config = dict(
    n_layer=13,
    d_mlp=832,
    positions='rope',
    qk_norm=True,
    bias='none',
    parallel_block=False,
    init_std_up=0.0348,
    init_std_down=0.00423,
    dataset='wikipedia_en',
)
MLP neurons of a small language model. Each row is named by its layer, matrix (gate and up: input weights) and neuron, and shows model dimensions 48-143. Each number is 128 + 32 x the weight over its row's rms, rounded and kept within 0 to 255. A neuron's up and down rows have the sign that makes its largest values positive.
After each neuron's rows, "fires after" lists the tokens most often just before its 100 highest values on Wikipedia text that the model never trained on.

L10.gate752 [134  91 115 121 139 160 133 181 148 141  94 135 127 109 125 108 147 102 139 104 140 201 157 118 110 109 185 166 168 159 143  44  85  98 190  91 126 194 121 155 120  87  89 115  94 145 141 167  92  81 156 148 107 124 144 118 185 140 123 103 159 157 129  85  83 117 131  86 100 124 104 122 162 212 156 167 128 112 137 142 158 163 192 156 191 106 129 137 128 128 127 113 152 116  86 121]
L10.up752 [132 149  98 162 115 133 155  59 144 111 103 144 109 154 117 124 111 142 179 128 162 130 150 126 126 128 150 167 111 158 158 101 141 111 170 160  78 118 102  89 118  86 135 104 111  80  99 140 136  76 134  76 176 105  82 128 141 112 163 105 118 121 165 123 159 106 145 121 142 140 135  75 126  93 137 123 186 161 143 153 213 152 161 158 156 110 182 109 157 146 102 159 111 172 103 141]
fires after: " |", " and", ",", ";", " de"

L2.gate773 [150 146 156  88 142 104 155 139 143 156 157 107 119 101  93  92 147 104 105 101  98 110 160  94 165  77 143 150 104  81 102 107 101 121  93 145 170 162 176 120 113 104 117 150 100 125  52 119 128 129 129  69 156 129 115 101 156 178  85  94 118 132 125 131 143 125 143 116 138  65  86 142 115 140  91 111 126 105 104  40  80 122 161 105 147 103 106 194  95 121 129 156 174 200  82 160]
L2.up773 [142  70 113 125 134 196  91 152 180 128 172 185 143 124 116 139 132 144 141 141 143 186 164 121 140  64 127 155 105 165  93 151  79 116 141 123  92 133 135  92 174 156 170 140 108 186 136 214 136 120  70 119 129 150 102 100 161 109 134  92 147 135 150  88 138 133 149  99 149 143 175 112 131 119 125 132 160 102 118 107  73  94 147 169 144 101 117 148 100 122 228 142  90  82 136 130]
fires after: " a", " was", " his", " her", " the", "'s"

L3.gate274 [ 60 126  95 157 116 136 205  87 175 155 129 160  92 108 119 105  91 139  76  93 160 106  27 130  92 107 124 127 142 100 112 118  80 164  34 121 172 119  93 163 152 198 145 162 110 208 173 122 138  95 120 125 121 121 127 136 132 129  70 195 131 118 124 141 105  95 219 100  85 149 101 151 137 127 120 154 104 132 144 135 151 183  93 128  87 149 143 152 125  51 132 133  90 172  91 159]
L3.up274 [102 109 108 139  52 152 105 175 132  95 138 152  79 109  99 159 106 104 122 125 101 107 154 136 115  98  74  79 109 170 117 163 189  78 154 105 127 110 138 132 159 150 129 123 160 152 162 150 101  95 172 125 106 126 120 114 130  99 181 147 132 115 161 114  98 114 122 132 187  77  76 143 125  73 106 115 139 146 141  99 194 120 147 110  90 112 188 151 141 156 182 108 119 146 123 143]
fires after: "1", "2", "3", "4"

L6.gate11 [120  72 158 110 103  95 133 116 120 142 162 184 153 167 148  77 117  68 110 103 126  53 147  85  96 144 144  87 152 141  88 148 109 142 172 113  98 139 107 168 156 143 128 131 139 152 160 115 132 111  94 123 114 164  75 130  94  91 111  95 138  85 102 161  85 145  96 136 102 183  86 161 110 124 168 165 118  90 101 113 106 109 149 153  73 182 134 198 115  88 114 177 151  93 128 114]
L6.up11 [175  92 119  98 175 130  79 145 152 108 167 139  64 154 109 117 124 100 140 157 113 125 121 100  89 141 100 105 102 152  77 205 105  96 158 149 154 142 137 174 122 137 170 132  83 178 107  94 112 120 150 132 119 129  75 122 159 127 180  83 178 177 152 150 108 171 154 136 192 100 103 113 123 118 129 145 129 134  85 106 124 148 138 173 151 112 128 119 151 125 114 165 140 120  92 113]
fires after: "0", "2", "1", "7", "5", "4"

L3.gate297 [ 85 114  92 126  81 128 141 150 181  98  98 143 133 121  92 152 144 106 113  55  80 176 136 126 106 157 151 130  96 167 154 119 117  89 139 116 129 146 144 122 113 118 120 143  79 131 101  86 108 104 104  80 136 189 127 126 160  96 129  80 160 152 143  69 150  98 125  85 100  97 124 156 125  49 107 107 105 111 109  44 110 160 182 133 135 121 111 150 129 163 119 181 179  83  92 103]
L3.up297 [135 157 142 116 100 113 183 172 131 164 111 169 174 145 119 150 114  93 148 142 100 128  76  83 148 126 116 184 181 154 120 139 112 150  92 169 167 124 101 127 150 173 144  65 159 174 134  91  97  99 103 160 154 174  88 151 114 142 146 159  83  96 130 110 113 129  85 173 159 126  71 133  90 104 105 135 108 133 126 133 160 138 127 215 102 104  79 137 169 137 152 203 148 112 126 122]
fires after: " |", ");", "==", "|", " He"

L4.gate97 [107  99 116 158 134 127 164 126 114 145 146 145 142 143 134 141 104  70 152  81 117 173 173 120 142  71 118 101 213 115 150 145 143 130  90 119 155  83 101 125  96 150  75 149 137 103 119 122 174 112  76 106 136 159 159 163  89 131 164  98  69  97 146 112 117 144 155 117 145 132 144 107 141  81 114 208 113 156  55 130  69  99 101 162 163 152 109 127 126 106 143 143 149 151 119 182]
L4.up97 [122  81 172 130 125 173 137 151 161 111 105 115 172  99 148 141 181 160 105 226 123  68 156 114 139 159 153  92 140 172 100 115 165 171 100 142 145 162 127 104 152 142 150 189 169  87  61 189 100 176 150 162  45 171  60 164  88 119 165  80 189 150 127 171 136 161 137 150 197  77  90 172 138 153 142  88 145 121 109 166 115 148 204 143 114 100  91 140 113 171 109 161 156 152 138  91]
fires after: "0", "5", "8", "1", "6", "4"

L2.gate764 [104 132 150 143 127 129 206 153 117  76 109 114 147 117 145  84 138 107 133 115 123 141 116  95 112 117  97  90 149 140 136 182 138 114 195  91 118 136  92 180 158 137 119 135 144  71 112 188 180 112 147 156 168 191 158 107 172 153 139  90 100  95 175 235 158 160 124 184 188 171 202 112 106  59 101 150 143 167 109 118 160 140 142 151  84 170 116 140 106 133 132 101 135 159  86 101]
L2.up764 [ 99  91 143 169 200 126 170 113 106 134  80 145 132 111 185 152  99 179 163 180 188 157 118 119 145  82 124 174 122 155 171 157 105 134 168 124 149 165 104 101 133 132 117 171 176 166 130 139 142  95  98 160 100 181 116 170 127 102  84 114 115  79 163 211 176 132 140 185 110 179 116 148 141  71 112 140  85 161 118 156 119 102 101 148 187 196 135 102 138 176 135 163 121 142 123  94]
fires after: "0", "5", "2"

L6.gate429 [182 111 148 188 136 115 108 128 127 145  92 124 123 172 128 116 115  78 182 105  99 144 117  84 106 199 138 127 156  77  71  92  94 114 151  85  90 115 130 159 133 123  99 118 143  83 106 171 103 152 136 214 157  80 146  67 116 193 156 154 104 145 114  95 134 149 122 119 109 162 135 166 169 138 101 104 155 167 100  82 161  81 150 133 204 112 115 145  82 133 189  94 144 161 125 164]
L6.up429 [ 67 128 145 152 122 135 144 134 132 141  88 173 132  75  82  68 136 192 207  89  95 124 142 200 162 120 175 112 179 151 144  98 125 168 149 171 137 128  60 135 158 132  81 130 124 101  90 156  73 134 147 146 157 138 140 111 212 122 106 134 151 117 144 113 116  80 140 132 148 123 103 107 118 164 136 152 108 136 125  80 188  84 148  98 196 120 108 117 150 136 146 165  79 105 166 111]
fires after: " |", ";", "9"

L3.gate222 [149  75  90 124 106 138 140 125 202 187 111 186 123 169 163 196 128 211 134 121  96 145 141 117 141  67  99 145 125 142 109 104 144  97 179  82  94 177 180 158  96 190 189 151 141 134  90 147 101 148 164  93 104  96  83 184 147 158  79 140  84 128 132 147 161 136  86 193  97 136 192 109 141 139 155 113 105 108 139  66 168  97  95 153 117 186 157 176 107 116 101  96  93  82 132 138]
L3.up222 [150  97  82 121 129 133 165 160 165 136 219 158 154  81 133 126 141 105  58 149 174 124 150  85 142 111  59 144  55 163 130 194 128  65 116  88 130 126 121 150 113 116 144  99 128 139 125 142  81 120 186 120 111 118 129 146 121 155 114 185 146 150 136 154 137 148  79  97 166  98 119 113 144  64 102 113 105 124 138 162 165 158 154 135  76 138 101 156 153 127  80 111 127 146 163 156]
fires after: "1", "0", ")", "2", "l", " "

L4.gate174 [ 80  94 112  79 104 134 143 128 153 108 141 162 130 140  93 115  76 149 109  78 128 160 105 146 142  93 166 120 168 153 136 101 119  88 106 145  81 144 154 156 131 154  74 157 155 152  99 116 127 128 146 133  94 147 114 138 108 167 162  77 143 170 152 147 140 153 145 121 148 107 116 126 170 116 124  77 180 178 128 135 121 110 152 168  92 114 102 157 172 110 137 121 106 125 144  97]
L4.up174 [113  68 134 137 122 155 124 154 118  91  83 144 148 144 126 152  64 134 116 169 147 125 168 124 149 118  88 101 167 156 139  89 110 147 178 129 148 135 104  75 168 160 138 160 161 147 154 196 144 173 128 160 102 104 101 140 119 125  83 135 163 117 163 101 106 122 158 166 129 134 161 114 131 121 122 140  67 210 123  84 156  97 128 161  97 130 137 151 140 167 170 190 102 128 160 130]
fires after: " |", "-", "|", ","

L6.gate353 [142 135  99 137 157 109 112 193 115 164 103  81 167 114  79  97 142 166 119  83  89 188 157 134 160 133 120  53 139 101 147  74 146 119 169  81 149 121 158  77 135 134 158 114  50 182 140 130 100 152  30 100 115 147 113 139 110 113 138 125 121  96 156  94 101 117  94  77 122 131  85 128 174 144  96 194 111 144  80 102 164  70 183 156 183 139 144 127 100  58 123 111 132 106 137 134]
L6.up353 [130 132 133 126  56 101 114 127 121 129 128 128 110 122 102 134 167 143 129 126 177 123 121 130 119  82  30 129 130 132 128 123 169 129 113 133 151  86 119 106 139 119 134 140 153 119 196  74 127 127 114 162 143 106 170 171 123  71 171 131  82 119 175  98 120  81  92 204 181 154 151 147  87 162  91 143 104 154 118  96 142 138 163 161 116 119 179 149 163 130 121 131  98 139 137 121]
fires after: ",", " to", " and", " that", " which"

L2.gate410 [ 68 165 102  87  76 100 132 174 138 142 172 113  99 128 110 123 132 128 167  93  89 105 111  89 140 116 108 101 127 123 147 106 134  75 160 125 158 105 111 139  57 128 115 141 116 135 134 183 157 126 105  99 137 120  83 115 113 125 151  91 175 107 136 143 145 102 168  87 141 117 112 157  95 132  90 202  85 131 131  67 153 166 127 149 110 119 178 161  98  86 131  29  71 112 150 113]
L2.up410 [ 88 150 105 224 118 117 166 159 126 167 152  97  99 119 151 128 167  81 159 100 131 170  97  99 120  77 129 125 141 121 166  79 155 124 151 124 125 133 108 128 100  87 153 135 124 174 118 104 119 109 102  59  96 185  38 141 130 140 162 139 126 126 147 110 135 110 207 147 127 140 179 175 123 117  93 154 123 110  76 118 119 140  91 132  96 113 123 179 122 116 133  33  78  86 173 190]
fires after: ",", " the", "\n", " of", " in", " from"

L3.gate43 [134 109 108 147  96  97 131 158 108 170 172 119 155 129 117 139 144 100 156 152 121 184  93 143 156 141 143 114 161 178 142 111 176 133  71 106 102  76 142 211  72 115 137 156 112 121 117 140 138 147  82 152 128 186 147 137 118 147 118 152 111 167 167 115  83 129 100 148 150 173  99  59 164 105 134  99 126 101 154 107  72 115 133 125  97 177 143 159  99  88 206 148 108 144  79 137]
L3.up43 [181 137 123 146 190 115 154 147 137 139 182 142  77 171  71 111  86 166  81 150 143 130  96 128  69 159 150 186  90  58 133 126 140  94 100 103 124 102 102 135  89  97 144 179 192 169 118 138 105 141 130 108  90  81 119 140 136 154 123 161 144  99 140 147 156  95  93 124 129 121 138  85 105 113 144 130 132 115 123 101 136 127 186  85 122 117 126 123 128 159  84 100 131 160 122 103]
fires after: " ", " US", " .", "9", "."

L10.gate773 [116 108  66 110 151 139 125 143 136 169 124  90 114 126 107 139 142  99 124 120  91 104  95 115 163 167 148 154 134 177 170 172 235  92 141 150 100 175  89 130 110 166  89  91 131 139  84 152 140 163 150 141  89 114  87 167  96 103 132 172  64 138  86 102 123 114 177  96 206  96 129 183  81  76 112 138 154 109 119 151 129 134 134 152 154 103 127 133 147  99 134 122  72 120 122 125]
L10.up773 [108 111  47 118 111 206 108 153 118 101 154 125  52 145 126  85 163  95 129 127 125  77 177 117 193 102 129 151 104 124 194 126 133  70 152 117 118 146 137 138 111 113 143  80  92 150 208  97 117 157 160 132  66 120  76 147 124 170 137 143  74 118 125 181 111  82 135 160 114 160 147 173 109  96 103 152 118 136 154  78 130 170 119 140 122 218 113 176 176 115 135 178 166 144 167 128]
fires after: ",", " in", " |", "|", " early"

L6.gate830 [194 179 106  92 140 155 100 159 144 104  76 134 221 155 120 113  86 135 141 174 107 171 129  99  98 157 110 125 121  87 114 108 140 108 115 121 138 121 156 190 164 109 192 116 204 111  78 144 169 165 121  52 140 106 130 135 108 156  81 109  94 175 140 154 118 114  96 129  72 180 142 185 128  94 107 167 117  94 167  42  98  90 136 121 112 113 147 107 128 103 201 192 120 152 151 147]
L6.up830 [145 112 120 137 158 178 119  92  96 129 153 135 120 136 169 109 131 172 172 141 115 112 113  85  34 131 124 125  90  86 118 120  57 124 182 174 171 107  95 185 155 128 128 121 168 191  79  90 117 139 190 127 108 193  96 176 147 110 119 115  87  94 177 104 119 148 157 139 148 165 153 190 107  84 190 146 151 134 175 135 161 150 139 141 127 193 164 148 106 140 114 143 128 127 141  80]
fires after: "0", ",", "5", "2"

L2.gate42 [155 120 133  96 178 106 174 211 175 171 111 137 131 130 115 103  40  89 121 115 113 113 186 152 142 176 107  76 106 118 122  84 120  70  98 150 194 128 137 103 136 214  83 142 112 114 131  68 130 115 172  98 187 157 145 123 186 110 139 130  55 124 106 148 146  88 157 141 148 127 114 118 140 219  97 179 165 114  87 154 125 141 147 196 106  83  81 103  58  75 124 130 172 156  95  53]
L2.up42 [135 118 115 103 138 168 136 155 136 189 174 127 127 172  58 172 102 107  94 138 133 100 128  76 147 119 147 114 137 170  67 150 139 132  99  51 136 109 138  44 142  75 105 207 104 152 135 145 154 144 159 143 122 126 150 133 127 102 150 168  83 159  56 102 157  66 147 134 161  73  73  66 134 121 132 184  92 127  83 128 148 134 115 205 125 111 113 132 115 149 136  98 139 118  99 114]
fires after: " the", " his", " The", "'s", " her"

L2.gate142 [ 68  99  84 125  97 160 140 182 203 102  63 186 178 120 135  86 143 191 184  91 110 106 107 165 116 130 108  94  99 129 105 145 107  99 100 110  79  82  84 113 130 174  48 186 157 100  81 164 186 143 141 102 139 108 103 110 132 114 116 145 128 137  92 156  82 109 169 104 123 144 144 128  72 148 138 105 109 142 116 140 160 170 134  70 123 185 121 160 158 113  86 129 114  68 151 123]
L2.up142 [ 91 160  44 112 145 145 148 159 178  89 123 161 168 101 163  90 144 127 121  78 207 168 157 147 179  84 123 125  93 180 110 142 138 116 119 191 107 102  75 113 119 125  63  64 147 108  77 109 130 144 101 168 151 175 128 132 127  59 126 137 144 101  96 119 119 132 131 135 147 107 128 150 101 132 134 150  94 199 180  54 117 113 117 117 130 142 127 119  86 161 111 168 112  97 195 142]
fires after: " |\n", "|", " served", " service", " in"

L3.gate739 [ 79 126 151 163 109  85 143 181 107 162 116 123 129 178 122  98 137  63 156 106 151 153 148  92 141 121 107  86  80 121 163 103 113 106  83 122 163 101 100 146  62 111 110 134 107 134 102  64 136 141 177 141 147 117 192 105  98 168 219 143  24 157 143  78  89 132  74 135  95 178 173 133 178 111 165 134 152  92 111 104  73  17  47 114 113 150 117 132 108  96 101  91  67  91 176 139]
L3.up739 [119 149 128 125 125 105 124 155 135 130  81 153  78 141 115 147 154 130 137 125 116 152 135 186 147 123 192 107 161 148 174  72 150 160 170 112  84 143 120  96 152 192  83 156 154  96 137 169 132 128  99 150 134  92 177 145 132 130 164 130 107 112 114 132 147 155 122 138 131 110  90 151 120  90 113 131 122  29 132  81 142 159 105  97 165 139 140  55 115 120 108 136 158 128 138 103]
fires after: "1", "0", "3", "9", "4", "8"

L4.gate812 [108 131 135  68 197 167 127 103 166 102 124 175 121  96 127 112 129 127 108 101  89 122 112 126 139 159  92 156  69 127 141 121 126 132  96 153 155 125 114 106 174 154 122 135 108 137 179 170 119  92 110 127 144  67 102 120  82 163 137 155 151 135 179  97 135 143 148 150 115 144 131 136 125  82 138 133  84 170 183 122 203 122 157 151  92 104 173 165  60  61  73 102 156 163 142 117]
L4.up812 [108 100 130 147 144  91 150  87  82 182  88 134 132  46  74 141 115  99 129 141 139 151 157 126 126 122 155 135 107 112 134  94 103 127 133 112 136 104 139 146 115 144 134  99 137 150 135 159 103 114 161  82 144 131 116  67 107 152  92 160 104 142 155 141 148 141 166 129 169  70  85 135 178 133 108 140 145 132 102 135  70 144 118 160 164 130 117  90  87 138 120 151 138 161  93 161]
fires after: " |", "9", ";", " ", "7", "1"

L4.gate131 [105 109 104 146 190 102  94 120 102 110 101  76 136 197 170 117 152 141  88 123  87 143 131 148  58 115 133 109 171  72 127 134 180 136 130 119 141 163 142 134 107 150  79 128 171 100 140 164 128 101 147 128 146 192  86 108  89 116 108 128 140 143 140  90 148 116 104 109 138 139 149 117 121  95 158 153 153 111 178  96 109 112 105 105 133 136 209 105 126 143 124  54 123 124 204 159]
L4.up131 [172 153  98 152 119 221 154 207 103  95 102 130 126 153 167 171 106 192 132 115 164  96 101  83 126 159 100 161 165 103  88  84 111  96 139 151 145  90 103 172 173 136 120 119  80 123 155 164  76 115  95 118 157 127 163 122 125 175 153 166 121 124 133  97 158 139 174 175  91  79 159 131 100 166 206  79 185 150  98 144 109 116  86 186 133 112 128 123 148  88 138  86 127 144  80 127]
fires after: " ", " with", " over", " than"

L8.gate520 [ 94 138 172 149 141 151 153 114 140 116  96 125 145 157 137 132 111 192 125 151  67 110 104 169  68 186 166  96  85 140 136 104 167 105 173 151 171 159 134 127 126  55  91 166 179  61 125 127 113  84 143  72 150 119 118  75 142 160 140  87 120 122  97 117 123 152 113 145  99 141 147 114 155  88 138 121 114  95 149 135 131 152 154 138 113 115 113 159 155  81 142 114 112 162 149  90]
L8.up520 [149 132 147 147 108 106 106 137  79 124 150  75 127 153 108 118 161 127 165 164  78 136  70 105 122 123  93  90 149 135 126 139 174 174  83 171 124 102 125 153 162 125 112 142 191 157 121 191 141 139 202 188 151 159 114 154 124 143  89 122 118 180 107 151 112 112 109  97 113 144 153 108 138 172 133 107 141 138 208 143 114 146 142 168 151 149 116 164 122 127 199 120 112 136 141 126]
fires after: "0", ",", "5"

L2.gate132 [134 133 120  88 126 167 100 127 109 161 166 102  84 169 126  82 154 128 131 103 182 122 181 157 126  91 197 124  91  51  89 103 121  75 150  95 104 122 144 156 108 160 103 111 170 109 117 110 112 103 102 115  65 159  64 115 155 120 171  67 138 154 105  71 124 103 126 128 102 151 103 111 106 145 104 125 127 103 149 163 117 217 172 116  82 143 103 161 115 108 122 133 128 103  88 124]
L2.up132 [ 86  77 173 114  82 167 129 177 118 183 175  85  73 125  99 120 131  98 158 110 171 143  86 124 148 109 113 131 103 140 132 118 149 125 157 119 132 114 167 120 122 170 165 123 112 143 104 148 141  62 123  71  97 172 140 100 174 167 167 141 143 182 135 130 108 108 149  98 150 166 201 105 122 139 124 148  99  49  72 126 155 132 158 101 145 161  83 165 119 112  81  99 104  89 112 127]
fires after: " a", " an", " the"

L6.gate491 [103 170 141  75 151 163  96 121 143 164 102 132 123 123 178 130 173 113 167 140 193 152 112 145 135 125  59 114 179 143 140 106  79 155 158 177 110 167 117 179 137 173  64 233 109 100 144 119 118  74 132 106 133 115 151 146  98 142 138  80 148  93 134 144 143  94 158 154 141 142  92 120 146 123  95 130 120 110 140 135 151 118  77 130 106  95 105 143 109 114 127 168 148 115 118 146]
L6.up491 [116 143 137 143  95 141  87  84 141 144 132 152 101  81 104 187  73  79 133  94 104 135 135 130 105 129 148 135 139 131 100 215 126 153 134 110 149 158  52 124 146 159 124 138 147 100 143 143 104  98 143 143  92 109  87 113 152 138 153  71 150 126 170 134  78 166 101 129 118 108 136 175 156 169 132 129 156 190  98 153 128 180  90 103 127 115 140 122 150  63  87 109  93 154 108 121]
fires after: " ", "-", "–", "1", " ("

L8.gate17 [ 51 131 132 122 129 136 146 187 137 201 144 181 130 134 100 149  79 161 120 121  92 110 134 139  77 107 126  87 146 122 101 171 109 171 195 122  91 120  90 135 139 127  99 180 122 127 148 152 124 123 119  78 104  84  76  93  85 109  95 202 115  85 131 129 114 162 125 114 137 102 106 125 146 122  88  90 127 166 136 190  87  79 154 104  95 125 141 109 180 149 139  71 170 172 112 109]
L8.up17 [ 90 103  96 175 103 146 147 163 102 148 141 114 146 129 111 100 105 104 125  97 109 150 200 115  91 108 187 128 126  99 107 118  89 104 143 123 111  70 167 184 122 124 100 104 180 193 113 147 139 121 151  85 110 175  73 107 144 191 154 199  65 113 162 163 116 112 100 159 140 155 139 115 193 112 135  95 121 129  93 148 108 126 138 182  88 132 178 110 122 162 107 116 156 141 149 121]
fires after: " ", "0", "|", " |", "5", " ("

L6.gate264 [124 177 160 109 142  84 135 132 113  77 111 106 174 130 108 153  98 140  98 165 140 104 166  87  84 142 166 121 172  85  71 139 154 131 186 138 102 133  76 136 151  90 135 136 108  51 136 121  91 113 145  91 118 119 134 137 156 132 111 148  91 156 126 132 129 193 176 133 128 136 103 138 106 131 149 136 123 196 119  46  86 160 105 130 117 136 131 156 140  95 145 144 148  99 105  91]
L6.up264 [159 143  77 132 126 167 126  69 110 125  54 135 113 151 138 129 106  81 108  81 135 149 200 100 103 132 133 100 153 101 148  94 136  93 168 121 140 153 138 107  77 153 110 142 106 145  96 109 138 109 175 107 111 157  64 104  29  68  87 159 197 105 144 148  80 151  88 155  87 177 116 145 131  91 111  93 109 113 137 106  92 120 151 117 148 151 135  88 146 140 161 171 167 167 127 103]
fires after: " ", " (", "1", "9", " Sh"

L10.gate95 [ 62 137 148 141 140 118  59  73 142 131 137 108 157  90  99 162 160 178 110 155  66 161 114 102 156 160 198 135 129 106  79  87  94 123 135 135  86 126 124  73  83 184  39 157 154 122 151 100 148 163 116 164  54  87 161  86 112 121 146  84 145 134 129  75 129  93 157 115 119 147 157 110 100 160 120 122 141 136 126 141  76 111 135 170 111  75 132 186 138  91 197  85 149 109 129 125]
L10.up95 [127  91 128 136  88 150 102 134 111 122 105 125 124 194  62 127  92 125 151 100 156  77 134 129 109 155 147 146 163 226 137 127 163 105 131 137  75 148  93 134 162 109 100 117 201 202  39 161 194 151 100 132 154 126  62 131 117 124 120 133  95  82 147 114 130  91 162 148  90 156 183 111 130 151  81 126  96  97 105 121  95  67  80 172 171 123 155 152 107  99 106 134 129 130  92 119]
fires after: " |", "|", "-", ","

L8.gate468 [120 129 137 138 127 116  84 193 169 129 104 151 134 177 131 135 118 145 138 146 129 213 135  68 185 151 134 124  72 118 113 120 112 143  57 123 121 116 164 141 151 124  80 142  68 172  97 154 137 112 147 129 152 156 107 141 163 137 116 135 147 126 207 127 106 157 133  83 104 107 126 124 162  94  92 138 123 106 100 107 124 107 119 117  92 117 160 147 182 123 109 127 110 157 133 136]
L8.up468 [198  85  57 119 129 114 107 113 148  85 133 100  81 123 128 145 123 112  79  79 106 156 106 128  71  92 120 175 105 147 104 109 141 161 144 117 125 119 100 132 134 129 141 113 161  85 115 168 159 107 139 117 144 201 110 110 123  98 125 150 163 156 195 160 128 186 166 170 149 107 180 110  97 116 172 128 145  74 189 181  75 164  95 136 181 185 141 175 164  90  85 143 119 129 162 112]
fires after: "0", "2", "1", "9"

L10.gate30 [107 133 118 130 115 124  80 142 146 124 150 140  84 115  89 112 106  98 107 130 130 109 122 159 181 118 145 100  26 121 142 149 141 121 131 120  60 176  72 100 116 131 152  92 129  93 119 159  96  87 123 169  53 177 127 151 121 143 127 176 143 162 123 154 119 129 126  96 136 102  85 134  64 130 113 128  76 147 180 103 130 107 108 146 117 121 126 142 114 203 114 137 158 146 160 170]
L10.up30 [147 115 120 136 122 143  85 143 109 175 123 117 126 136 161  95 152 131 116  74 144 119 177  42 142 145 113 124  96 136 203 127 165 116 108  97 132 116 113 118 106 133 169 155  78 170 203 130 143 145 155  83 119 105  76 126 135  85 143 183 125 148 117 187 118 163 130 150 123 197  72 131 120 168 157  78 149 135  89 125 114 146 105  96 147  78 155 162 107  97  86 142  96 159 108 117]
fires after: "2", "|", " to", ",", " in"

L3.gate516 [161  66  90 170 161 172 170 147  79 124 109 185 158 115 121 135 126 120 108 127 128 197 110 129 146  64 108 125 182 127  98 120 159 102 128  82 154 131 146 127 108  94 145  99 160 108 128 102 118  92  74 100  98 138 156 204 133 110 124 178 124 121 132 129 101 173 132 133 118 179 119 109 125 118 133 139 112 182  90  99  77 125 159 116 106 139 128  96 181 127 172 219 166 119 125 130]
L3.up516 [138 114  73  92 171 153 126 164  98 122 159 121 163 159  99 125 116  73  50 139  68 104 156 152  99 172 114 143 103  88 139  95 156 127 150 184  98 132  91  68 173 106 166 114 144  89 129 157 133 184 119 121 117 106 140 127 161 131  98 116  80 167 154 157 145 100 135 143 132 155 130 138 143 105 124 160 185 150 117 100 120  55 114 118 127  94  95  87  95 129  83 132 147 126 139 121]
fires after: " ", ".", " .", " V"

L10.gate807 [ 65 156 105 219 114 147 170 110 135  64 106  77  69 112 133 173 136 112 140 132 102  71 135  52 116 126 149 172 142 144 138  86 163  84 169 115 145 154 108 169 163 155 132  57  95 135 123 135 150 148  99  97 140 122 181 124 137 140 128 139  55  90 148  82  67 146 133 111 174 189 127  70 110 110 162 100 112 132  82 168 176 170 160 106 104  75 168 193 142 103 160 132 110  56 116 179]
L10.up807 [109 152 112 155 143 112  74 110 115 106 116 203 142 101 137 128 125 138 181 138 182  97 121 185 172 163 148 153  90 103 193 147 143 105 166 185 157 103 115 154 127 163 107 147 103 127 107  88 172 138 124 144 160 112 103 114 152 104  93 178 107 176 138 158 169 104  97 146 128 169  94 130  78 113  76 105 151  72 155 186 142 155 158 164 157 146 107 111 119 135 126 127 224 178 171  38]
fires after: " |", ",", "7", " "

L6.gate355 [ 99 111 142 173 125 142 147 164 145  92 155 121 120 125  75 118  96 100 103 146  67 122 100 139  94 167 154 120 142 127 154 107 206  81 136  88  97 133 161 119 155 135 119 164 123 116  93 170 137 112 128 142 129 154 153 109 173  86 113 107 154 150 107 131 188 160 102 100  90 119  90 117 115 135 131  96 162 181 115  84  96 120  85  77  91 199 185 133 110 153 139 134 143 118 184 161]
L6.up355 [147 155 138 140  98 133 110 155 101 134 129 132 121 162  81 127  83 122 102 106 138 176  83 118 131  93 118 134 154  96 156 165 166 130 132 186 184 138 128 141 120 103 191  94 145 113  74 107  95 108 179  98 124 132 112 131 134 117 117  59 111 122 167  50 173  74 103 107 122 137  63  90 131 108 189 121 125 171 147  80  36  96 101 135 160 137 130 140 141 106 142  99 163 142  69 113]
fires after: " ", "9", "1", "0"

L4.gate640 [206 130  91  84 149 116 105 118 149 110 147  84  82 206 104 123 147 140 108 116 155 102 159 115 154 128  93 136  95  97 180 149 132 155 112 150  58 115 122 150 187 141 104 186 137 140  83 127 141 125 153 135 138 159 158 115 148 113  99  96  86 132  92 102 147 166 173 157  82 153 150 113 145 175  80 124 123 155 116 160 117 164 198  70 116 149 191 138 108 130 111  93 181 149 151 105]
L4.up640 [141  63 165 131 184 135 106 126 150 128 113 132 137 155 171  96 184 114 111 141 110 109 156 109  80 142 107 149 159 132 177  93  49 167 141 118  96 155 154 169 156 107  95 186 140 138  67 167 130 161 154 137 181 153 125 120 165 146 129 165 116  86 141 166  93 133 137 144 116 137 147 153 153 132 123 151 128 165 130 155 171 141 163  91 145 123 151 129  81 102 104 142 180 118 104 110]
fires after: "2", "0", "9", "1"